config.yaml
hidden_size: 512
num_key_value_heads: 1
intermediate_size: 1344
vocab_size: 8192
hidden_act: "swiglu"
norm_eps: 1e-06
qk_norm: true
attn_scale: 0.12
tie_word_embeddings: false
parallel_block: false
lr_mult_qkv: 0.7
warmup_steps: 467
final_lr_fraction: 0.05
batch_tokens: 32768
MLP neurons of a small language model. Each row is named by its layer, matrix (gate and up: input weights; down: output weights) and neuron, and shows model dimensions 16-207. Each number is 128 + 32 x the weight over its row's rms, rounded and kept within 0 to 255. Numbers have three digits each. A neuron's up and down rows have the sign that makes its largest values positive.
Before each neuron's rows, "fires on" lists the tokens most often at its 100 highest values on Wikipedia text that the model never trained on; "fires after" lists the tokens most often just before its 100 highest values on Wikipedia text that the model never trained on. A number after a token or word is its count.

fires on: "  " 100
fires after: "|" 60, " |" 40
L4.gate723:153104213111137094101102173100148158107173159116091106132140159128157168149140211128174087188146137126147184210139108112085122155119059168184109126143092113085142164124131064103127173079097106175092189152152108140084123143138099156155154159097149185186073113183114148149153118151146134138190124126042115141044149177178154148138119039116145118078107096156096086117062209139123107159133092071126130114110138179145148141141091096167067151189156149115097127142103118121078109181152111185120117132181125070118129112168106152114123156115162110116118109142034115126219079136141091069
L4.up723:068143107151118145087147151117129118131131129182141114124097116142124086109132154050138155108153127071108098116104128173116165070112135057059129088120175175124129129072134234142118055117099169129132108131161091129130145165102145116136129141159158078086126169068103126128095148120109106128122129078186110113186109099121101126171076121150078098153154145105107129161172166089164104123137192130137094193136088099111121165109136143126182173010136114133136057138161118167118100121075108129160066110175153134085073170125163111178145144134128088153157152121156146110104107189137123161
L4.down723:117067157129099102090116159137186071052142180155112137129135157163156110120127142082162110118112120136134140123156122197084172126068105110123102159159110082139100138109121133121159137114058147117104077137163146196140123128170167119174124128107127112168093106139118125136166129164151038152130175096139074166191135112165145133156135116121155119106173169160080125130127130162148130098123158116123110111051128136134149189166063142152115144142120120061114099164050155119101122150145135138088142151151093168073053153139093130134109201128145129067123178111144169131198095170121092156

fires on: "-" 46, "ric" 15, "." 11
fires after: "|" 36, "ist" 10, "-" 7, " St" 5
L6.gate729:137106144151136177139170117089138148031146134153134129136077066171121082150126146107192133108109136135097140152105169104155069143144079139161132110177155141087160161139147124181098151141108063093106188132158107157141065138162101132107162106098109165160155166132126110100165172188151156125121145092091095127179153116133107130148151134096113150159061115152118071133131100112121128165152110170174108170096105139098144200103156167172152075164180126154091120144156161117111129119113126126140141133159085154100083093123139055145116164096037158134097142101090143154157142135093073100
L6.up729:076129055099123135159089123113166086055158091168129105125140096130129202107163103173120116157115144157151155112108135067144093116118179152092157164149141106139107111104087117164097138149128185147106121168178129118092086146128172080110140061175168097110139126127113154145175093186129140118132109066149131114131189100094188092163173155137098135090155145185164130145190146115142091167166177108156173104163069164100127136161130104126150169120136150134159114094095133114083136145148090097132105183154094172113093083126064110059160178189099101046163121177120155079110132097154150151
L6.down729:131156119098132118114080135138130131105122112106054145072060114116137087134099112154120109120166164073086130153108135144097222078151160160130110143138137112090107061129153107155111147064137145173170129087095114131099137115197149111131119158132137123093120129092120137126125112152183144116103135136137166116088122144124129153109157177125112136095173117134145132133119152128107184113090118160139168112099096099042109111160088114103186137113193105102121131149136076063156126128167136086098134167158140121102091148145149088100112138130191119032190179092153125118101152139104128122

fires on: "\n" 29, "\n\n" 23, "-" 20, "go" 9, "d" 6
fires after: "=" 38, ")" 8, " Dra" 8, " All" 5, " pre" 5, " anti" 4
L4.gate417:126165139102159102114074094095110151180154085162131124148143077209137101146095168185107141142172160128164134139113137105087097125069161143109169187138100095083135106176166120069136144093087129164138113168117093153133110149159156128150126131091078156111122091155134146174146100103148147164127197167105132102120105150105083155140169110146137118113112096179142114123135105140100146158169167095146100163112131081160119157104123146119128166130097154105067104174106124118167165174119119116145180111113208128144160173109143107138061169128129139205107148170122139064103135148129152128
L4.up417:059151158170085102135159206179107128117048134164098159154064133195099083081122095148125166109117140065160091190164195132106164118128129073143138132174143096117134092119117140097074143122147052111101066093168085111103137169158124173201111123057108138095119142160118167085149148112153137054090135087163112141162135117174167140166146149065140136096142165178143086151108148161093118120169052105105132135158164126203138119182160108108070099141157112084036162112134125129078127161155138126114150135124139115130092118165108140163101082121178121114138116145071126125094109109132142110
L4.down417:126123128148152113159154085143144153133117108152159146132173111091138144144110102116143146206166094080099117079108079139122146094119131116156094152145112132104171112156146134145162071126160165150128046164132102207127108192084112139100091103120118142117045111109216109151072092148121127153127142164072151139116141154138088130113149079131189145107160072107101101127131110132173137120088143124086141138158103120093111128154103139099130121149172131051165097106102064137155110114116169149162134094094122149206188134176166154136118098109180158126117132181175099108135157136095136194

fires on: "." 50, ":" 48
fires after: " 2" 21, " 4" 15, " 3" 11, " 1" 11, " 6" 10, " 5" 8
L6.gate616:101136159106129149160152108100139133096139128110107122162117129085113135109130143099123118133121105133175176132120142139147081104076131148070171066173153094125075164163152090045144104071093130147070135147147088100117160168084134159121170085136119129116138134128119138154135174156153072166129151119112101189170191144137114168174134165108149128138100028164098087128106129143100152135175158112162100049112110088040121132112173167134142150164091094093097132107208090102102128164108156163127160137111097054091105124188161104143166106104187131133102053164124145105094123169135130148
L6.up616:163127161117093186167161182133161005183081128174118138098084135144112107137138172132101161118174123176130099125101119140210129104110129108135177106110133114087134156091111168172163158142111114121117088171116131116125175108058102054088115103113113138123130119147103133114110157130102116122120117157143107155153162113125073120147135118128118087075133092144168122155145121079157116182137101120126161138131146059143147178103156126172074102117160107125119098091189138103140111141174132127146126136142126140117104170174049170101124182077108152105147101090135137080165141111121136078
L6.down616:192238161153089197183171163137091135115101135119108145109057133107131144136128162159114203125137118114139103143121125137135121176166149112134125146141136154104165174170155163114114164110137162088105107096122084139123153081081124135140163108058116114143156122131001106140147132137114153182084162164134143083103136131163118123140088148099151117094127169103158125163088112034107154106153142131133143125125173114092217194163109136154101117111160124102147103107135152105162057180083119134105203127180097147029056181101100143133115153156123126121136112117101123054145117113116117139

fires on: " A" 21, "the" 11, "A" 9, " His" 9, "a" 8, " Her" 8
fires after: "." 54, " \"" 13, "'" 7, "\n\n" 5, "—" 4, "\n" 4
L4.gate1173:178158158129125107104158171111101076072150126109155139149125113082122127142098096150059130053073153092082072192123091188150110132109144051129211151122116121138110192106116116077113118102124149132098053199159108058098123172106126150137123144164087143128097105105094141135124151156106154099090129092124125049119110133124110154104105115048133101125143149098155082110154071127172121090138141148111168074098081109111148143148113146096143139115134112143093058116127124148098147179092095167073101108086147085142136088092139113105151178115199157140136117078101128145091112179138180174
L4.up1173:179180140104108089145131144134078096127111114099141129118129158129161186146132170161124087122145077130132162155160131099085097151137211121039139166127191075113087136141146088157132118112112109077189123161161111073099147140132103151134157122150106168072125135180073091231116162128137106082136190152168134120109144106169107083119103112129167092141133100168159163141167135141167178162140104110131138128113141123136153138133091111091162203100117087120147165134071140117125095107048185125154108098110188144139104122114118095090125149086089156104140107151140101128176155123175084129
L4.down1173:151187122069134151105115134148111098070083112116148139134141126091119115182089126128119145133094154146090093123112152130156122127077103067170140137131127148134130157116087117142107101110139141157117104150148103087120086130125068127082126159138094132124111113197116105130104157132089136162104128094115105130126115172153103111135147103152082106183169097133139133144113088173126095075146113151157118110139131151095136255150131170095096126102083138129105068101178129081126141138134130121120109139087188167255102172136121143123109137149122130129086118177135127091094119127139127148

fires on: "  " 77, "-" 15, " |" 5
fires after: "|" 60, " |" 17, "-" 15
L4.gate973:170152118143138168097108121131108175111170122167121099162137100100153101122115126138117125162084076130111099147154122143121098110143085184165095094154128135141114130117134073135176095124058195070133111163101095124110087156145152093160149178133102202206141134149102143125139121174169127120129142102127129070122136144181133066161131109140094163087118130135121133102091115098064089112134160133139213127136106113084101154022133182118089122155177148092141155160144121156082158110124118151137162116140116073094107153109112127126163176179133094041144129141145157085139155119164121042
L4.up973:159121127091171138098140109096137158148125207121111136161169157155129126132131142117106082129131104134192152144196126126173103141103174162169110144067093113074138162099104131120098099151139077186111110138164146113112121147180133125083089135089130125167146087025159146108116100082083041081083097166062118172089118169141150116118170106164124093110123127135138170182109133154153197127106108096128159172154126108072094130097123150157136095101097094090111150127145079105088130121138155119172163099170143140147134154106188110144180158089145084146085102113107126111183103152150153189
L4.down973:156097155119201144117145117153129158156159073096125144124175136115155131131139124078153094120105136115126091169131097124119093079127179155139122132167106091075104150151101139082112113094058126169139090127139147107155129094141154122129170197082117094051103141152145157099140062118035139186138137120119149082150173153162117121108121102117166152131135139197075098114189114123121137133171138123152141112136112144104057054149109081139075103156147129167088131148171134123078162140135099124087172145139143106115144068149154079120210110148125097089126100121135147140150134184126071093

fires on: "  " 100
fires after: " |" 100
L4.gate499:120105097108098077151117071180119121147109100162128087121087087145112181153114107105096147163138095129107140195168105157059158062129124134105190109122118073056128090149145120089112149085093121165094171125160143171039091125169157117136173165147095129085170099207144150147104149149090089113156124102150127153120134130143117175128134112174087145135102166153108060125093136091104151135161153164119151089140132085077119137125099124105153147108151099045122140143111107137094150147131116157141212145130147165130137116161143114087130123102125114122154093094082090099139082191090132155
L4.up499:162124098113117096109139125100191152124101134132104158138153170139177091123166183119081131139198121133125088148119114097124108107097101112112097128167230080085134111108088133070125121128100137095105119179135109091114131204095097090148112126146105169096136102135125225154115174060117143146089123152165162155114134116172118124156120101121128113164177165087089156124124105149094130092079106124139107081152180161136145151092134135138077148091134149111169108086164124180063145074098158122138111118089038131123095114078173127085089138078121161111148144098166174157131095106120109121
L4.down499:081109108127090116172114107103105108149114131079118127150123129087139110105096167072139152091110085137164175110200138124127124108094124125108113136100153121124154085108131133109145140124118134133055070117105083155112129124127162144164212141156099143082195122102255141101098123151113093105075190157138131130120139124165113135125137087148150155181142132129068115169159088123075115133151119122147104097118142156117117000160130093120071108110082125104121102161101103173147191146187140176134142114110123053255165135179124149137099069126107097142146126089099110134167103190117104056

fires on: "|" 58, " (" 11
fires after: "  " 58, "." 10, " /" 8
L4.gate247:128154114111128100093131140153181142106106120100099152119090068146133143132145111139100107159096066159155110073117160158163110124122088130141155103160200164099153144127123091079074097124166078109121036109133148142099170159156138206145165143136116124136147125119155097104121108145127152091122109161129082132179129150204111131151186136112150149129130117116140143135144112125130101123206101087160109166141049135077110135160148119122150106148063124090130093105151164113080116097042143123084100079152148075106104123146123103165133118141098167165170124107105077073125139108132157101
L4.up247:115156162168195127161135107126145137088123157127153166134145119170101122175074096125129138097168171173123181114155193191111078098110094178132174101155115106062071095114168108138096187129076175178099112157133177129115111182197122124087183109124091161146127117096131127093083112145231140176086122114138115101172118171138123155100130145105142079151132131145184120140141099119124118097124123117177138058119104138107135125113130091223105144159185027079102145130193142102167142174100132138188141093099147124114122100152114155116116102120126221125110131115076131109121104102100173142
L4.down247:146143153133123095149152182145100138080096172140126149115150110132158116126086091092141126117071110080178132141099033152091120090164078134171137097114150120107159102146112138120087107158139087135121119131139099103197096103111116148152137186118165185120193108144179155149119134146107118115091109141126156108108109112139139131169135167151151116122122122149164176058156136147143189143060099105113137076160156111128116001141131094190156077112134143109159107100050186134129105113118060065089113133119122190123129087101123158168154166096128102087146148142141117090144165137198133095

fires on: "s" 46, " her" 14, " His" 9, " Her" 6
fires after: "'" 45, "." 21, "," 12, "us" 4, " and" 4
L4.gate1188:128133121099112129114110131176114108131083115141193137062094118100133148122126117150153111099070084146030116144127045126154151152125139116124101113115103098147050127132170118084124124086105120108124146181133118080134173170060123089143130131065151138110134160145140132164137188096133148096161142132135110163097170066097135140123086130092149166154127073157150104139126128104147150111155119138101118051080126166182071146102100101116183110141151109104098135143143181132133125152092113148166134156074136133148137170160136130158128083191188137210125124051117129142118133106113101172
L4.up1188:123161074088119107132098130121116134151135114136103129114161166084124120119113172156148111082111171110177113132109141089098113136110181209100186114192168068156088128119084126051094147152084182110112092153153160093111103104135119128110150118135154139065079142167119112152190156184160169121147144131126132112106198122149105113108099181087131156190145159127146107141054065157163090136065162112081055100140113137105165160133090127099114132144149078114177136080150123127099093118090123130114104150135116152129093167190118096049124154145125199133120090176080094133157200101127122158
L4.down1188:134202125141126106085113092155126140113131107147168175113119158100135096180071184104106069114150141125119110163134145116165156102132181092115128138149112115115050130046084105129110104097148131130115133125139164133123125128103156139113151134149102116123072119219083070119181111089039162191141145138145118131146100156145138126109115134175094148186154121126151144141100100177152105103138094115118120153075144147177113239127165109130138154130126168130100133165131118119123125143149126125145150174105142121255085136140091156115131051133163136145096110138088126157084125075142109194

fires on: "-" 59, "  " 7
fires after: "-" 58, " to" 12, " |" 6, " and" 5, " by" 4, " of" 4
L4.gate1075:098138117157104132137138184104168126123108163106135165115101135113067126137085123176122129127110117119049171090137157047123088076158173107107091157133102109073121122117141074147133118193095130123114141105077129113134031050087118124131126172115144177153166175126109181131107152117096100163031134143150191124114127125132120106116157098135117119153142126159120135118158115154162139172130107147132131111099138141096056115130107132182167123122138094099111181123130156122153116102132091119134156149148146113135130131172108120132127162153150133122119119119112144148134133124126132086
L4.up1075:165176133110086126143086122130161141108116151142100112106167138106120094097171128109135115137138106093120185136191113130137103057113183152162116154150116134151113117136144175121136122128137197132164152120103100135114123089138169197061081108159180130118134140082121111115090143117142148152145176083171158167094106140157129135159099141145099144134096153144108122101139176201118103148158154138176128126140060118063140117169166164172177147144092156082137120154135134140150116113140124140158171105115156109112104147119140160139127114146125163126166139136154182087088118076116106098
L4.down1075:109178148142121113150210101077137098165129130133150113144075139120121100112130195134139109099121142179120154146092226122164130114207144118154119151139105132100022135122154080105109080154113179131117100115086078118088144090127131116092121218080112133104093145144168141110152135131153141081101106108154135093139154158112149127106191134093175093166148135195143135145153089147127143097116123131135171156164131169108094169081133106123163129124132117058119170120100151122178185178143175136100170136122102112180086180151123135169176149134151158139174113123163131123045102169151160082

fires on: "=" 37, " 4" 20, " 3" 10, " 6" 7, " R" 5, " 2" 5
fires after: " |" 37, "=" 37, "|" 17
L6.gate721:149137159146127105162126117144151142124149123107159175087127095133138156076160153088103124133069113118145097149128120128150101160065086115167149140134101129112123099130114193136125079128104109132162119075132081058153144149143130089087119139103140095110097074114123117168101127138173089131146212109100157198177206136116098141125129172090124068100145171110100118220164163157224150115187107127170184127121170126107160128123108123148111122148091137124125177149113145164190144071110145165085088176135148099137090169129138151114108137159129157167098107119091099033121114150156156115
L6.up721:127163139154104155121150089121146116169150165144125198151115089107146135099156129061106136104089093063109158127104156096110173135137122107040168089113144108110143173095141111126108180139144141112190149134124098144105129180135107135138166167147092090069089107113110198128102192173120124182077104115168161154128073111144097175108163141130089113137125110059135162110135084135146141141110088138134125092102141161161190172124154150117082099085139155102177133162122156097101132140186158077142135142167155156123087105124127128093164158125147108149104117084082115207176094127090091123
L6.down721:140095138118133141145136119198111121105146146086134120158181144132172062175155120093203102105203099132176133116108094097133101107110151136150170139146100182159098138096167149103132085106132132117128143158188101122098103084078162093129144119173143120128137128138199143148111096152159132144154098125129082160114094109077111187112212067133049143172141117128118081154110124139154124102090099081165185162148167141105194119157124113121137149129180171108140108190115135140151099108151159075136138159140141080154064152107127050142103104111075111111068151123076114095124134070134149216

fires on: "|" 81, " |" 12, " most" 5
fires after: "  " 35, "\n\n" 25, "\n" 21, " Rank" 5, "." 4
L6.gate218:111177183198132159093125154170128108060122186130116118156103107139125136112168077134131093095120118114170118151142166106185080131133114161143152113133125100116148098102186153132151142151111106103173162138175103098089175169083120122164152175129075151106118124134097079071121096159141082132142128116131097108151090155115107159070127072174104117113096100061120134121110162122156065111112055163125166140101140119184127118136092052109114191084129139083149152094180130098072105162164120082124202152118114082103193058141096101137140132112204086130168167086025042176080060139143107134
L6.up218:118109101215186123100154134096127094120101163057159091151162125218131125109126164091121113120158131135131101120137105134127168108116120152132151093171119114158121116132080155140097096149133084133090104150181056143125125125144135112126174101131078177065128149138144172130138103129199146128123153174133094163178141158154153168137138151143168177131143148146110081124125121111169110091255129050183187205143134127109203162115095192141131097136116125111121095151116173125153095123127125056124154132123090151099208149166143140115113129101141102125134080113167138144112154190063148086
L6.down218:085134112120134165125147186174121086136084175146164083166182059115150090117114126124118047125141139123126081150144093103133093132142159163101164100126161109090144117101154081096050165136172137129110092178144144177100067156121150158164171126099102132126110083154220114100091114172146083124111134136121155121154168142140135154107065148123100157145068136073110086123076112159161119074104091087066149136093151160159105086132072099083130078111105134070129127151108111077117154064126095128116162158102108106178211142118081158082179121110093101129148206123098067133159102069191084173

fires on: "-" 45, " was" 25, " as" 17
fires after: "-" 43, " He" 9, " and" 8, " worked" 7, "He" 5, " he" 5
L6.gate758:087120218165088119116075158139174106117144121115145159115120174134180111071133217104117155165092056143095165114113126152149073158120133130158142194119115082132166110108108129142110136093132169115141128128144159166136138143136125101164121174158210170117135121088173129079152164125143061155103141115131116143101137113127163165188117172066157159193157109090179106155102144130138137150191136150149111179155116174152080110074087216086102120095130123128104102152155159128121164172069120136112126096134138119121095130050089126186146108147137078142072137096216178111183145089163081171
L6.up758:087140199083078122069103171115116184126143071164138162081160179157223068080110178090129190126141106136082148103138161120140175121132164154115081170113149184090089106115120118164120063123053133096158126173093163150121169152123129163126105139108137141105131128128089082106149138091179157077151204101164109104110078143156225102141082124123181102151130149196074080126112130138164089157141145103154163175112132079111098182165134158113143171156099157097102057128108139089117122085113098120137173115200133139121189129140139161113114130114098155107068118136163155168138123101123124143
L6.down758:089175121159130137198180109099136133120112114178151105115159154158178129121145163067162189136124124090054136177128117147151100104120123115149165097123152094073121116089176103116111152126166171148154108084122075202149139100133116129094135128125139160118134093094096104142132114099177136172172106073132142136113115197151155179107111125160160102103127042073123120164134084148115158120110173134186180181139044142131155174150042155167094044080167148153087142126122127048155141177151138134122100194147102195182156130060153116185095079199113131112144113133204132157119114103126148145

fires on: "|" 53, "." 9, "ge" 4
fires after: "  " 53, "ed" 4
L4.gate435:190128113126140125101158149136176095053100141134196133178177085102152106137101104203113087105117098117177021123132133116104120139105129147061155148101132107154094083141103131094153153154149121090142093114133129093118165162146135117100089126146157161092139171094145139144145138124114125166186149134124158126121141189122039133125142069139188112165136102140135119107132148144193141111182121100231151119112123141040139086172140129167144163181136119110142191078127153080153122105157184086089127132159068137139147117161174139163127086110105144108085140190101125089120104218131153121
L4.up435:143106141163060133126124136100105190148110097110115155166114161198128128110129139083068103153125114109154109173136156166117084102094083133136100138135135132166091149137081147106053086118162100125122111145129140121118182170187094113130165133140054149140112054132127173166147185138107131141103175141115157159085162125150158181146124171168156130089099088112120144112166140133105127143105080135114124157160105157099114163172162107202088128109166115135124135223137117148100122096111132135174125147169135117111158110097124190114135127158114122199119199169098141135109193099075068146
L4.down435:172235144044106102161132090104122097110107181078130062157149117113114147089150100151159131195150108122132127106110134144092142185108106151112134150117121147232093171085160137118113143116142083142130115157123117111113106121159117116103057157122152140135146131090095129153136163194100136125061113064121146110086113142144132165089089141144144116165033151142132122117164133118120119091104152128124148142133064124150158110111092155159116136133156111144133112128126120123173080140155143117143156183109128175138084145096133161109173140101104128118200157110157129086151145131094170118

fires on: "P" 25, "W" 18, "G" 17, "B" 10, "D" 10, " p" 6
fires after: "-" 23, " (" 23, " \"" 19, "\n\n" 11, "\n" 5
L4.gate1249:114167122124151158131150116101192154096156130084127187133173159111175118119134115101124174103106137099100114171115100165137141071083145132167099156078134109177157101109078151075132087087141142132143171150088126107114139128135216122134095122124109104159053134113059149159120163177085113136148139135094136098132186165130110135034108097132137111132165134139164129158067134142149100097105132131109130117117122106130108200086132101119101118118053060129118177105098141134108112133158155129086159116106120159125098107120121127136122178187091149111122115074125143141135190180140105117
L4.up1249:153133121112075092132128141155106115166141082127101130125096146106160137116052094125164138113126100102196103207124165066171148108146190116109148112125066152145162117145100150107161127138126124057198166146134078067079138124093151139142135075123161161137103129142085160122084170136131101151127176148143120120127180051157145163158123070125117087089153106187124117078118136111148095088154127097107098103142124153110141162070131096126168136157072105061159173124106135083078123132094155076108149073087114168128057121132146106090166129131095138062119115096099132129176102083128114096
L4.down1249:149137097098141103092067129110124059088133130094123107086158147140193110083177151127130240082145137111086123072136150138118119106151118134111153184104052069146206094109133107107159108105123107142123103158117155149095124145146110081141093141148148173126045105148000120110110143131155187127113159147133094121106106185130116148097113048151101128109100109199137153142104134126126145148170130115115094143126135180091125241095120184124077097104145105130136086114088119173111117169085212096145117143134174102066090079184177183105126104152133153112128096141155105125141160159153123164

fires on: "B" 18, "\"" 18, "p" 9, "c" 9, "E" 7, "s" 6
fires after: "-" 26, "," 18, "/" 13, "\n\n" 11, " \"" 7, " mac" 5
L4.gate733:190084125110116151134153132143178068119063056128138128112112107104131113107104058146107069109149118159069112174178109119124120111131149100152145159124112156174146111157139154137127130177103094098148183140066141112087121121104110110102070126148128150110145178140135081162093149116113107149156140117126119116106096111146140098181139082146114174114113117164122137165169083122119206138152127083102160132122123129158176101111132072160171173089103100126123169155113127093171165080080105168142123109049109192099162126115154061161084135106145148182135144138127121124127109129128094126
L4.up733:109123139163140136073142128157093097112102128106075151161168178109099100116179099126193207098129136182151195065071112146125153158110134119175131132054062127121110119094075085150127102143121049104127106161189140130110135194154161121084139125117165156058104157096133142142154116201088104123133109127149075170160168180095084033148132122156129123116150147096122155179082191106125144120100099153087202138127102136087151114132082188083158148095120104061123133186134076111096122079156135105202167144130097112095136075163154133172155111200189116084149149076119121113066101137130090122
L4.down733:200143124064089184126112189159128139151125132127136107155093142139107151138164113129143166111145114080065103143101133127135142081125125126117171123155149143114131153049138159167134070116145121128111081186063153100102137098099110083086157147075090142129104104101050122155092172132205152068148121138135103140071151114127131134095169064171127141066124098166140130109137148123107108166134132164125151116121134144121149183144140121116085150036131084080191088123074125139183178101091173121148145093114067147115105103139146064172085089154098136105124113139174109064124091145117124156

fires on: "D" 29, "L" 26, " on" 9, "c" 8, "V" 7, "7" 6
fires after: "\n\n" 29, " (" 17, " \"" 12, "\n" 12, " des" 8, " born" 4
L4.gate437:055144138102064104092125131109129094085154135097134143119131108122127152120120154174146151147107173144122109138077157069144126127124159067149156094154090091121130099107189215106119106127109165093110135209164140112119136131129173132083120120134153138131119061224125079093151095133162137069091103105145164145165151127153152094066117059133120098090121150148105121087086160142089097161154075060116189151090117172118094194109125080072104100151111150129113133123136104126141126140147154113077112081114066134125134121115109141147091173136111176108195128112119145144154160123093159122
L4.up437:134142132125100151119170192134137093180122142135123149078106132130072131097043084149120117087123141160157094153148117107182115141134131130128151101140138167075118102122155117162141153129102124047181176139080145111083088142143159114119131070072122175182147160139148150168154114097151103133136134069123039125117141135169053122135168119166136148081109135163126109114160077086144194087132161140115097168137133050145139102174133137141138109126139141078188133182176182078130138141107118154155164138099133159108102105081110060167114133140083143118116145117121109102157144123154165083
L4.down437:084097108142162142113139120072122153145117183112162161129105092102174094117122129113158123163109147117137136158098136101100083170128062154115143128135097103133150122144151159118156100154111151083070146178089089098150159101152170137139153155111128200159125095099154105132198070120206095093161219145125099177236092072065133126157113102112130065138083207041141131104148122109090113183116089082086173113138143147115112213142138102112161120086110173143183146200144103140160116127099170096153158095141114110158146117123144148198070129128081089162172123117130174078121123155118178147

fires on: "|" 23, "-" 16, "–" 14, " |" 10, " In" 7, "," 6
fires after: "\n" 34, " 1990" 9, "." 8, " 1988" 5, "  " 5, " m" 4
L6.gate532:063165069117134168127158148128100186139118119092114079149169118128144161091131108163128117062115158130074032134129111144154166126154033118159162160108148132102082087080139213084122066133161150156066088135131112080134145166117126115126119089132097110095124168143065137120144145141136184122123144113121116099118190172174137093096120141120124110166119118144095096139107114121140111129161115084136156126098210170101168188127079170103201114147120148069172132064191113124154145119077168173115168090143140093043142128090155117171162150111102123082146084135137158110146140143145124124
L6.up532:152101121097146173145084148102154138180086125159077125173143158161120155164127090069142055071164197133100101128094110143097112130174066150147147213081226169073179116171133151180076101156158171130106085115174136147177098152133139126179147136113089117139145192182162134155118157125087132121058165122118116140134190069066191085167103204146132116156147118113158114087139136103170138151161152102141139105091188129126144100140157106046095147121112121097132098107102134100163162124119153136130198103078130085182123124129111095182133141052110127095182073067083126134161127109113169064
L6.down532:132066069152209153143071152119100093122098141105104091127071169096090116115128142109128121145093128179133145196150120104116119104153091134103093101104139130077125166170075105151069162132150099164168093137113122097155115108123163121136147166131159151133116180170245143142047151078091116169105134118121115134158176096067146120128097131125127114134098177150080156109068188128152155179096140111156137140129105113159135032096162133125075099170122082076111160111134149103091134183098148148080135148087161137189089145133138167074164086065130101155119137101063147172138077109123162116

fires on: " |" 55, " November" 5, "0" 4
fires after: "." 22, " 0" 18, " 2" 11, " 1" 11, " 3" 5
L4.gate869:150107159130149093045101097127148157157113169106105154173125102112074160096138171089094110102084126104113135120112222157139105104118130080184123070114153177129128156096136102116113134162104113130092097124116121143146127113150152203091106160137159096130125094177155102168137094108090131118132148139115144145115110130194103094152150172115050112102090103122143148139056124150133113046114160132174110127119101091122161115095127102101145150159173135098105123078142109093115123126146136158080092147113131134099156082139104154149240143183128114123132157155155130101142094140162144098
L4.up869:130149109116097114162181126112043154188097157123108097126145140141115102103116163065103175081133140190172110112107127136106180138115090118149128104146074139131143104103067119180167146053092114136138156063135126155139122101112059153103183121110108164136162121105131108141146118093158105102089133127234094118136164158102210110085115123095156146098087074126110060096120204083098096169173108127141171164125169214075106112171154108132066117126145148126098107093162095130202141155096047168075137186147130134085168203178136168127131151131094132163158103140126119108133146183103107126
L4.down869:105170191134127179089118168118170070065126067158075090085100140080104149123163156103141165145115108125076091119083090172117115137137116110163109090153123174161154095073163129126152108132125167126167140089142087122158075111100126171145240158121137169125125102151076076148141137048140103182144117179153137104075122130148093133143122122196123164120144163147094164091094153126092115129168117164184104113106126136094145166143140157167126088190119132144091120111217124116111172139100168086130122136125155059146129153096115132137130171082138125116072146107171155062100147184127098130

fires on: "\n" 76, "-" 18
fires after: "=" 76, " anti" 8, " non" 5, " self" 4
L4.gate641:110134156123103119152136158148163144093135084094130110109103132077156113100124110102141121145167139115108089132141198077139139147106204124171096094136065131130066134162123085140077165156166089133128130145094083150055148170103101107100176163078114115114122120201152114184159116159168119069150165089100154138149156158098169104148116155143113099112065156104106084090064158061135128139129142054151136140114123143124163121130130206157126154174078065103089160171133151149173134134120126141128175182128095139116096094122098075116145184167166075144181087091077120143120081140162116153
L4.up641:168154127113096177160143161157097143093114097171094168182088140114125090201159097121148132159148152136152135130140165048146159069111135139121104138122120144138131114104117161070149166150145109085143108127116167153124146095124119109172088106091095174139123190114083096192120134127087127129072117128151086150150122153127221103157124126162169142118119151107156121148120111113107132122142110131152123149093129120203112137144151107169145164150109176114155064161085060134158093150147130108126211176133084198170154177148080135106076142060123134100175123136124098142136079065126108097
L4.down641:143171086136121095127154115138144135106133123130137138174112116160089153120143149130143187149167163118119168153126124151127150151105092081102179143171134159097115179084099159062211158185159131074161142112100097111140143133125117128161130070098093100088016141124135118104116120096152139095094112177135112137135112123118115159103161093138143126119215138151131163156185046149127101149128083107156107120141123151154072120098165079132153151181149191152202126078180149123103120147162106128133121115104158144124152201142129162105111125146083225144157158196131045116150099084110135148

fires on: "\n\n" 51, "\n" 49
fires after: "=" 93, "." 5
L4.gate839:123081124139138129092117127138081146126130125108115115122193051129125136132162186170112121162149142120155137140185086151077107106109206091120138148186142119103179156069105187090124077115114104107149085098108117121133142179134124114146101137121107164115107162128118179193135133134138121103124111082144112139104118111122125174169174158122095109085103156133148166113088141171176100067128133091087057146109146102148136170144120126162158232145132147154112068114103124140074138120096147102111130103234118144143155124102151126137104108133172211099141138112151098160140132117092087142
L4.up839:129146158151061191107080170131192083112115173154128145134164135148160149141126131050097088141136093145124119116162136155134102152114158167138112204159112175151100103140177079133135143132123175089151091147150076080108130100123119039238097140094087142140115156143125138140173116136072156082128166130136127073129094129150150167110175126105121119096142169104134116091121077093150138083169078098128160151072117070089118115144161162123120159142132107109124130149186165131149133137103092029179146152120084133103136185144119038137164116066117059091179145155096124166134081142121102104
L4.down839:089147097152111100166145122115107145072131107134160136149154063101186126113121150113145130213156123081147059124124134112133141011124144093145135130112117135147174147142100157105147093185099122099087153131144075104092101112072072099133230162158117095126063106193206127102070127146143151165152055153124127134096150136165107131095128060109107138112121127149119157092107085171136130111103126118082076157103172126079109147154094201145134107163159146164203121101160046179130133139177148158190091108181172137174134125132175147140147041090114207109174138124142100107107113173098089158